MLP neurons of a small language model. Each row is named by its layer, matrix (up: input weights; down: output weights) and neuron, and shows model dimensions 0-159. Each number is 128 + 32 x the weight over its row's rms, rounded and kept within 0 to 255. Numbers have three digits each.
After each neuron's rows, "fires after" lists the tokens most often just before its 100 highest values on Wikipedia text that the model never trained on; "fires before" lists the tokens most often just after its 100 highest values on Wikipedia text that the model never trained on.

L8.up36:115134161122129079096094142154165183152119149128029214076225112087139191087151127129128168088165110146095117158120158178125103198100101151165194124117136124141143119107096118128126107107110100147111132126100112161094153140135114108092143142121087094103156137134145136135139123129179098162100128078110159051093105126082129183147142158130179118107143117198110152169136110168136148041144086084142141196092087123110153155147173091120101125104103091102108095131127098114093089166145150
L8.down36:154154121162138158169199111090134059132136095108042255187118139148130169155105121124130138176100126104000098075131106129137136073102151113088100137145165099125095142129141144105109150128149123101114129123118111114143086135122124140191148121139118144139101130129123114072091153126123137110141113112139138157175131133116100102142136094089120160128129099090180100107159135087146116208104142137131133104130168128178096129152137128150129163148155159118166167123138132094135153121132094
fires after: "\n\n"
fires before: "=", ","

L9.up265:100028069155117117084102103178137108094103142119123108132135115083201147180143144102175073061131122121162108154145129148197105110070122137135105127142135147124129192132148138154187105141103152117142126147145116130120167138170158158136179165158168148111092196090112133081143136133128094165133110099158101062178069091124114087133155181111120078134155189170132107142141120166092152116091102174089081114080123127059172128208156154082127146139118133139091132148110094154093127124108165
L9.down265:144099115172159157169136152159134135118143113112155134101216059104099203135130179112113155104154181110158056159149109153152154111150129141115144129114110143120124122135100145078124140145137108103158125110131034155122076108171122127195073052048102096152122123081089150113129167083096113177129158178128123120165131117144110156095118169053159119146123155148136127095125113093121057079132095142151095176166148128168132135113146130107186100094101103054180165175151101115121127147147155
fires after: "=", " =", " Star"
fires before: "\n", "\n\n", "="

L4.up253:079099094124080152087092163145135124144186149089153111108098115091159145117100121100109128099117198170139084109191106141136119096076110135125101175109185140070096185119100137130155103092129165171104135152089139135196096170123112124109146150100177121107137146129090125123169103129099131086123190118120123112131152234174097203136126173051099122136140119190098109188080133155095183102145113158155078167103141122128124093111148079073113161142091119146138106126123077118101140182166145
L4.down253:145115081133100138108143127085179079102125124168081152124123161048127094203128190123141109120107115030211164146049140142147112140095169087090128127123154075119124136144103112134115102155167123138150136080103169122096199122168180143147161066124116118111124103102143173148120126130078133151146197157126070101134127092123141109120102146143133138163081163078238118133133173126151145151130122147093102150122092111117128143132105134157154079103141141079117144137111121122066180159162171
fires after: "-"
fires before: "-", "\n", ":"

L8.up202:098126124123113166125111105186123136090100170159146110128133161107119139171132131117119093117179094149129103124127153159080143107107095157149154120129174178180152145130101129126185138124128122082109157129088102141097179110123177151108127194119164107100123172167076093140178114101134093123156188102074073118130152144067153173121052162177085119064098103136159159091096150148155105145153176189141121130143156115060130090127162167115108139087211145137153158099058116178044088104102118
L8.down202:116090115105100110122158181103129096175139091158135053173123088111150127155135156134126150122143157122134128064176131101193087077117156092157103156175128051145098106155125119134113114106096092084184149113127077085131093189151171106179115112122127155145135092096116129111098147124157136156104130168171172139127094111166125129115180102167096142186163154110080121114133116110137165132069031120112104123127145104126108100180200089154206207111102126136178071117148136103161149091118109
fires after: " |", "fo", " m", " km", " positions", " Ref"
fires before: "|", " |", "  ", " (", "+"

L10.up355:154122167157140173177138105157095173135124145147163134160140136098087186131082074115151096150155142205165149164124086151180112118155076143105143143073205149140061149120098093178132083143099096135118127071065125082107103134174111098066166097109105121132122097132182123127153128121138104130122072098084132132133133158135116109176114152090074113153116137176063140220086101117105195134109129074119171129086112160175149121144111091136155145108109169176091156099162120137101094094104125
L10.down355:063148101124191068138151107090137134110116071139081233122063153143144107129154151134095121059077093102096130110091139123095123154079137186135129170112114127122112095168115130089127138113152149119131109146160155138113160110106164070143097090114136107067115105099158078149117122129132102126129116131110135130170120088110147161156162142130161132113146137147111156104114132110129128168154185170096115172165172158135127117128021150180139166143146199150086133186054202117115186137110183
fires after: "-", "|"
fires before: "-"

L10.up7:078142137057119148133085141171105174166164147112142153130123135165095180127154100148165100061130167181148087165129170105190126143148147119120102141093124149135111119090083075144165143164114175131115039136109196158123115118153138083092123155081175129059117170161157102067161106110131112085170092112127157084136071200093110139120112129118042093184074101137084128140125142112088139101092139118095115141127098146137173100128150115132169152134107152161130150129105119209110127130137068
L10.down7:173065107152080110137142173087188116152135051185122196149139122128135149127158177137111130135166107086039099137116132145113130130096098112137106125159145068121122114161120128123136153103174057109145105131118099114083088105112138187157090076155086144141124108125178114162067154122085135182114140102160062164135167139126106132103111111089135115129161144083124104083186114132194184140077129204109170172122191111175106089114186135148130167162116176133125096139148121100121087137107144
fires after: "|", "-"
fires before: "-"

L6.up427:109099158070045133040151108113159128112106085139148111154120112136133128181101159129108017165104197136181137151142146099129070149148139118122159096087152158117114123139070131174140212091141102097164126103117176139173134118166119136160103122114107118072152094166024149100122136160128118148070126124147089090171149149138111085171136162158110159095119149128149146104130070093152130121165130095124138116118174132099158070088147114108135095138087139116129148082095130146135103177081165
L6.down427:129126171155142111061099071168140100118147087125177036141094134178135133137155142137088153162157115119151121097140095095161081140145184119119154227089122106163087142080140120131108094111162096119099117147090156103100208122153133167154141154077160106121130117132125183121112091187114104137128165083143139063144061151141151167156131099144159119095155136050183134129185098143163149154117094140084078099146142107100132145129161059142137153121152096148102139170187115126130078100122080
fires after: "ig", "unk", " st", " Card", " Sc", " Ant"
fires before: "s", "n", "ness"

L10.up166:124143145147145153099092112149132127125154122172168074138193133079130145103103131141152043097187145091160104142176145125119153145176144116106052096122058119117145150153078092078183142146119137094093103182109106131156102059170142171062087108113110123138135099082095111091172120138159136095054132110139119133139104049157113153123105157173092180158091147104143136145110098143167135141114100089097153087091146131151162063207152094185157128146137142105186111109140131158129119166104150
L10.down166:112147057123103089143144143101136098161097110113132183158050139127146079088151097116149174128086180194105167147116106143172097108126097138140153127090122131093064115058095105153115109091103134154140132192139102122086153169111171099179115159084128130119215148181102184142127093110100155124153144135060091167137121153151088104122072097129141089103126156121152148114170163118108099124119158164104115165157181105088163160157139149121123123098116061167092128151179201105126088119146069
fires after: " |", "|"
fires before: " |", "|"

L4.up196:141074156128118197201133142137170164125162157130167132109130182091144165159101093125144114067073149130171104136157082110146132168143196073120061134102141121161139212119107110096137178129088139168171166121127150122108099115092114138177146181094138110076112122163109078076185091136138094057089139108146149104187132112164151099107156174055127113116104134153137133137136097133121098139147113109103054158174118101106173078168120074167110136130089104135074088115136125106144140128085105
L4.down196:159157134102116140145190042188124172116021142141120124082127107084119099148145120048130134146150097118168141123069152141106128157149112086132151137109158156123091125165177131128161179160127156110125131091156059110194136120111124159127196162117099170087105108085138167143126072132072167159131181149127067152156176187125091054106167110107145105113101099147149124151069150129145100105087118123147055114118113120140139132134102173125120103169139144087118139172103091105120134150127185
fires after: "=", "st"
fires before: "\n", "\n\n", "="

L4.up260:189135115138096151097100133142127187122091086072124150147135140147131118103154105094109146118160128174132159137167169088115137105163108190175139106115093148109121225087121092101139079116152165190112132196080162125096115149108126058128099140148116058097123108114099140111117128131149142108126062094170125120158074148061150122151079134115105139121165136146173162161127138202166173137169189142070100167152157120137128110118136119198070179139134109158170105109116088156157138118071071
L4.down260:109146109122120153175106111124128072124165166121109214112131156155153193138103127109125081147124186159002075147128081147170107109122169104114107128146169101103150161142127161164150119159105128074113122076089135126139138104177100134138113126111173175124141176135132117118136147110116143091048134088155153140157170125160105114144134105104066109227115079136094142158136061087127132141106100124183113094070089141105109092121200097120193153130142142110139161125146154141082133147159093
fires after: "|", "-"
fires before: "-"

L8.up444:090141112131087202116048105171171181170128160088178059125139104126130141153156158126167101152120175198142123105062082126109116162081090150150166086134118138123144141103074106133142157128112178159146081166145149098093153097139191161140137167098095108143139119114108096154096144145109203126140150134132119139141085124126175105144095135116081098075149191150120144148135077103153133162127215097145076128134122140089116064151085114119105176152107104148123140117145082090105036153120129
L8.down444:082124155154159127104155156099095100142181073091147109072068100152101139143072151105129114102173168079156123126145163109175096166102125086091097178138110141180108128148155136167100124095103106100135132122155114154146093106138073129159097087163088194090144167091173144077121134159125119139108082119144143134129087103168087130136115168102156157150113116137098171133124106170111117075085077135144145198061145145157142152153244086139198115097142124061140156143136159159163181121127110
fires after: " |", ":"
fires before: " |", "0", "."